Weights of a small GPT-style language model, trained from scratch on English Wikipedia: 28.3M parameters.
MLP neurons of a small language model. Each row is named by its layer, matrix (down: output weights) and neuron, and shows model dimensions 128-255. Each number is 500 + 40 x the weight over its row's rms, rounded and kept within 0 to 999. Numbers have three digits each.
A block is one neuron, or neurons of one layer that tend to fire together. After each block is what it responds to, as a language model described it from the Wikipedia text at the highest values.

L3.down112:496505460534455530518496460419497501466536551506459480529407522475443447501554485571459451483545467433427491492524498570495504518447543527427536429510548532532540483450535454487502496577562399562438501529502550501475472460555586428538477483533527518497497509518482491432498520502584531538494550482546545573456472519519572559477493485490432511507486546417480410426541463465484498539507
L3.down386:507541504479529476529477518478536499485423487479572435448449481514438456528446478512440541538515455490472480526512483429484536520554516438535532561516463530516551501434482504485449572509470651466520530499459516483464495584444473499439448454540474495505484537494608517504537547504535419424465551498487509510544425540506603503517465493532524533489508511435434572550495442548462462458554
L3.down419:479565501482515519472452531439539471604525452627514423456489476495519513474508484493530516491491473464514531467484554466450420449501494546507472484428496492448466517474534528514536551484600435555450529522523483502502478476483569379490557483456493525546527505455484605513509524472478552490554483495532524557476481435531464457510516518496527610559512493505519493463550429524478452472593
L3.down581:473491470429488461523417501363585417551412492512474503520514469496522471493461515521522568537496529477511429486469587512544476560494468462528526525474511519578472498429529447513508504561496539548477442466489434530523464516485422517482460493524450528475454460535538554510460496489487514496552504513499469513544459443495570512493602539475514536529507512572511504483515463548500510534545
L3.down807:527446448481473482519507506488524499508598556486535588497508469507514515552534481501511567578533483496426538495571503463480497493556459490458466540539501491486462494467522514522475453464435508508535568527521534516465577531501484557456409451500553459456482382518518538466517502433446538452471540514436507483509581484500525407506555500505471534546532548442477523466553516512469515508492
L3.down1139:559525476502507494433476450476488503520458470434433521463461505574485515410494503560497473534536467460471458498459566529451472466552581444568474474497502487487425561534523494535560583493524488505481508502497508563473495515462440484587451501543534462539519544553516612538409530535506486466480502499488546518447458478452551491473527577509483517512497602473523411397477461509469551546523
L3.down1321:439439473509520475486423471530555463507481492490452490494478486496494384493444463552573523567498449526435531510481542455566503526485506525516528530572458459487461490509477575515458556527536548478554542519585530457514485485461529463521504444437508481488506513450531500465487509573498466455451514459510504467547390534494652465511462477480512550555544476458533484417439521500526443530486
L3.down1382:495469478501475554465470462610527506521535513487482531481479462483482439430548541498477510474433475468514421438489556499547561449526502546453489509457524533529471503461568577528499516494423471566558451490483513481523473537523501484525481421378505461483519542535570524518452536576518481482509480502596451508493477583515546482484510484481563426528521565495492541499496518461526485549462
Preposition before an institution. Prepositions, mostly at and sometimes with, of, or for, linking a role or action to an institution or venue in biographies, e.g. professor of physics at, educated at, joined the faculty at.

L7.down1053:516500528514512503564478517495467461435490591565500481475493481496488474481419420520508490495557492515444495467460500511540501502546495473483549499518503471546498504442530523525451551482480502467513481459460553516439530554533460460484445513539488516548465452461570507570508571568530492484477496500504454502487535482477485584548557434506492496562554486456494452491493481551528475504544
L7.down1198:491534517492514443522553517493467476352495532544480434486543498471530467486448450483521503493549519472476473469416448462468485548571506520458496446554505506474456530552520478477531544447457519495536492504476501533424524575491494523507457476525515450529480481510507498557486575547508491557496498455457502530465527515450551428535517445519492461468488513494507441493509443493432481509525
Section and paragraph breaks. Tokens closing a Wikipedia section heading (the final == of Biography, History, Background) or a paragraph-ending period plus blank line; occasionally mid-sentence words like where or with.

L6.down42:564475504488456483496463504477483519520461496449489508430519533525475461498538496444516528479466486516517508472497473497523476490526458460365513479560497534516480500560557524457534470533547472485555450553565512425564515432503516459471471514451530531461519446540473474512495481554455480484493469486491498463501518553531479424464523471484472521542459454443443504535499515498454510480465
L6.down133:436542475521448484522467538492472481519556556559467442529476520560479552417517512445443577487475572431504542511496481485492541398507490526505494461503580503485527515501496481487545477434589479495504502519466523447472520585500547519464492494502457467535573443505477543545508464551528474518457473508508465456463495455510487428508546521547419554479486474578551469633497487440495547478578
L6.down162:472504511448525481554486532470507509511547519396530509532488415491553522521461471475528629505521440473521496386507545489489440531509521428462540528481536487449450542428415408492461501491530443534494463487530512535451519432473499539471553490445533530543430581498457471512516427467453497555511533546575573533435489489436536543447434473503426534497454510505438533505511469479431500501494
L6.down827:502484517602491526460507596507543497506493502547505506493498460533519495552467458472496583442527453542512461473497415484495417530545490436537417485532584486534480490475510469499494500558496458565492463509535527422566568461478525511542490480449495500497431463496505485455472455473536563451485524501499508556442477537475598423445499441413493470532565573527529505509517505517511441463498
Second piece after initial letter. Second word-piece right after a lone initial letter (often G, g, D, K), as in G-as, G-ulf, K-as-uga, F-as-o, g-ur-u.

L3.down20:506440543544493448413520480493447517532566467562501433480501501596451474511511558495537508504512454512582493494481518481510509445450431474444438498477516497515484487498604549529541543492460475499477503450558523474615480519565466473454516523491460527537542586496520503463461574427464513454485543494502503542544569531560517505497463487504518540507453480515518504505432512551558538519532
L3.down157:499490528470522473529496480522448464486526489638546488474497503492513498514516547452511505464482512522427529464518534519507519464472437489571523477441517506473483553502490470505455436477477521526583435483515564568494471464603499518499501521475404551552524548536511486452495507487513522548469485503462520488489484505434541515549530510592544521501473478481504515545477496486470486508519
L3.down686:515505503467560484541506481534462478560470483494456535536489508511495528458463458517531491486510502449407541503460477501528467528494549500508591510462495571462522423503540459479460485474512478532531502421521472525506530469522451535494466519559557552481461429451505357531427490537501429475485501529507506467487605447471515502522462564549503582422558495518516447522494542529480442522448
L3.down978:526509480471498473542536483521547475415508472495501507473493526485482510470536468500477515512521471521445508488518522521487485525528603463470553438488535547575459463483476566586482560512498446474424467530485470502478596509598439489458448493494529479522520551534505521447550449558529575560464561548425497515489568505544507486468392540520510517498497514499477552494493510372527403525490
L3.down1129:477477568544501518565526531591500483521545528580504526564491465558509518606490462514500431471450464526534622493455444512575489490518529473532536524444441515483477479509471448515448493495487541494493431548570456434486497556504531532513494459500470596560498510487480470532505563459514489508485485457432502495482493555473461521511465546532427505511575495455492540437474520533506521455455
L3.down1379:492454467518549524524438497563509510537497514517460493553520454495539593458494450455484513480461532475539529486454560481463561482470392458455474533478517487486572488554532576542552540501512485455441532606557540494472542511448501565554475487514488485477494464488573468595480497533522501422476494515560506471518545491508524522467471508497512554440492519486498504483491490510482541501448
L3.down1482:526508449512444464508527473494475528593475453479507512499438429540520456490503462434419428481500528508471549520570486479579490517513520481506529370549489449457546451505494502510458593507421568469486537580498467414519497473539491512498428485477504510458441512458533601463535490457513522417493417521525483473452443462508457510510547477447500517554440546541571417552532454469535477444514
L3.down1492:533489481435445550505500484512471395520503433523536438502461505544530618494425548490504429481539463457515511522498402569502483500565523496547453487523469521529514481489486485482549519578509447552464545494492553534498551449468461516530516521576531574495411508482507509581493515517494555458567471491435447531532519540540529529493543473462500612527428513481594481572572493542480548493511
Second-syllable vowel fragments. Word-piece tokens right after a capitalized first letter inside names, often "os" or "o", as in Y-os-hihito, K-os-ovo, J-o-aquim; also weaker hits on where, most, much.

L7.down961:519504528522506486547495500492521521533498504483489486518519491531471490451518440470503524503449480502527518493524502480497504518534506485503461547480494530476488489501492477510512452452528522514487445510506537494516513515486484552512535524494485476487496541495496504519468543489470512514508501531461492537538500444438524482501506445536524481500486501507489531478507468488531509525488
L7.down1135:441477488483527546452463492401583425532462492442457587469465479495438501512431480480531422524526492464556534520549477485536439456494502505540487502465497497546465527496514463522457519503489482520526435435475501545454455535516454526479415515533525520501512534572510488444475485533447500446522526563529548520426437500463594505487538488516509452532493477490483536467528459545430458523530
Locative preposition "at". The word at introducing a place, venue, institution or level, as in at Duke University, at Citizens Bank, at Eton; also of/for before places and sports-table separators.

L3.down32:509514514543457506596473444441460451533493542490519635584564569603489446488525542493502466586553518527538460523550489420478437455477506565495460485496513497451489520554507509494496481436533486521573512476505526613455535523466415444448468472438509495425524440472514512506422510512483537491486468486443424459473531467539521454530506518518405474562495478453472545492454471555516490441494
L3.down38:533570451500464481512459489466480500556451524466549481453570445531477534557414431531537473459478508485461479555461521500519452545559520499436507554541500467478525492548463448476503540442583518497486469525549515594465443453467479515441428481498504452458525489552531562475476516441456495583457498533551483478559553518492527445535459468487474538520437518470484493444473472487412478503503
L3.down201:441463449476433507533515606555415427500535507495540531530498533495502430452517487483516533514470482523439467440494476488466445527485520473483487508458468475495439541544475442530512480503510493445521461460483496561496517510580510504470530502542545498484483451492495507521495583575609528520482412511470452490510501490472529454509538549488458478456468524504507452469415480518479548498394
L3.down228:455387432558447499489494481526453522482517427524488457531493500510523454566459559471559480536525513529515495570478497526480424503526494485506429535568464560520460542578563512521483529511443454524445500483485465485454540494482473552490532579558501464476487485515532426532490540502470497469485512496484531604583501493445429512505528491430476540467558510461492530526514485536530471447509
L3.down245:459562458581520492443455534524487494545461470532485660485507506439485491548491526460471516486468466473452485546543522485521517447498536444584476522433440505585534471487433418496470557547493567557415435493531520509551525538517498533434437540516493492541437563535431534460517467555491511465462543563452496459507480467515521431523477512527506517437475492459552451476444537550497465434545
L3.down335:453604484525488505463514492533496525506452417491515511492520473514518464477427504630533569517520473488433481582547527429462465515508533519489449471495454457526414479514529454488549471481488554574425493482503521496524495480551494438477515448528474497606483499500471581484449519516541479541541438494529525515476574528456474482499509453464494524467476514513496497473521473549579532473506
L3.down390:390480525526508434496519478516427488437518498487423523541525511452550493483518502458497461433502499493504495544498464445509488551501523568519479505470496477457467550537509461530465506495454469440530588504454507500490501485520574534469472545533444499472550488633479491508533508571563513489567461558509417549470486513490461506500551520469492463459432520503562493423536471563509519507468
L3.down1161:547514481516530519573462579488449528435588501533519518499450529497497569456577409520506525437436504504442490507478446450473504493511540511481508496503487516452519419556557486555463436478513547529514464491497529577517484475480465486491469517516477459476492450495486519584508525538494492582464517517515469528550488424476523508467499499532467502523466506509530496476466416487439467504473
Credits "by", "at" pieces. Fires on "by" after directed, designed or a work title, on the word-internal piece "at" as in cinematography and temperatures, and on "==" closing section headers.

L6.down676:449491551482500467387454530486492434618449538493460536468511506530423394524478541509512497506480550439491473509542588449551512472479465445572492465538487523520519477541489464518494450525502540480502467491494500542513501558543525502468454481512424553534549476508510491469545499572534585560467460473493486584452498496485529465527501461576494512542505505428538590470472411553515545492538
L6.down1081:435505542479443525502473543427487518535508544501429576511501515546443420495506528502504516482516529516497474498485516471481499473460497496503548511490490559478475527592504486523504487410472536512463515486475536466589473482567530548454498515539486565475531472541513526527506504524508500471489502515596505536549511506487486556528461504493467477514474499495418548525558446520477524447491
L6.down1142:544452546477441527534498496451546485496497568481526516550472457418465487410540461463622530567546466522487549591515492386464514481520479474514438503522480492512457477547512446459487501485510434488560462493501542539499513520534448498471485466535444528479552488508483498541432514531492485502479506488533473509498472448513507514477545541482523524506509521488471434434485482511462484501553
L6.down1448:482547516456492497470486464480429480502475466471440436497514506510505530446531508546607490537524495492541506511479495431590444545527518503550426615536559470488474519579473469505523456495443530527522502527516487440466388511539514493481469473527480499531519498497457513509507556475415535466548459452401495496562468495536516537553467491511519521481444514490500540523546570505511454517489
Preposition "at". Mainly the preposition "at" starting a phrase of time, place or rank (at the same time, at face value, at number one), plus other prepositions and mid-name word pieces.

L6.down61:503506511569489467484514508479490479488475426450546464408498507513529468560440525521465511573481562522531542538509561540551499451487539504495538600521504522510547581538520538466470466484480513417463484491391554532486594497508476526516453466448455533502501527506505481426540534515463477502464502533495475534509504563468514535468530495542575471423478451493481575474495428554465470478548
L6.down297:535536493526495524453501511436497471559519544429502453568465430529571523467535565469557410536497447516455545533567471461458516561470562557508517553513492456450477547511465409475501497525473487511560508541575496510477522505484494529451519512474460491569521511515467500507370507515452450520513474467521517514513487491523467554470541494511562468499465487539509468506494467428496486477485
L6.down1076:510512464466507488539481521422434466491476458433472542543468481420520549503550475479486518444443518531548542512570445558508547412509425599449460553492428563592541491495436444513421431548543560425483485491468476477379519550502462567455427464543484523515483525482522498553488463549508504564517437523515497524531460482431485485463461565493537439480474506547509539423517507513446483545504
L6.down1507:517489458509545458517485494509442445497476478553548458485530538519500507491488492542489473451484561478462528565440504443459479424549527477484612457433465543555496435488496505497476499508540521445442492467488450522387481496454509537458520587555508529516434463459504516478482533529522491484450435485460468605509509472461481439480512485516509514476485542515493428453502477486489532536455
Mid-word fragments cat/at/ag. Word-piece fragments inside longer words, especially Cat/cat at word start (Catalunya, catastrophic, catalyses) and at/ag/reg pieces (Compatibility, Armagh, aggregator), plus occasional verbs like received, built.

L7.down419:508514506523509520517492473503478570424494512476537544517521499452478497458478471485537485464542541435488542515482453466501516461499519456458552526467540443469515464506504459586450494535499495476527466618522501458488508498503596510509469521459471471587447421526533502524539541428504488498469513511525550508493534557535419543537486529491480471483505489466601505447530432484508467572531
L7.down747:427463490540433490512503503523457492468419527512556502471539544506553478455474467511597407490440577427571529545450429522458449513497516532485520534518509475502512481467473455521493478539510508467517527480436438503460479591526434569479535409525507514525523407500477523462471544523544578492484503493504520500441561511576488496556521455489452477533485504475589574530519489564478499607452
Word-initial split c. A lone word-initial c or C token starting a word split into pieces, as in c|annot, c|amouflage, C|ornell; occasionally s or inc.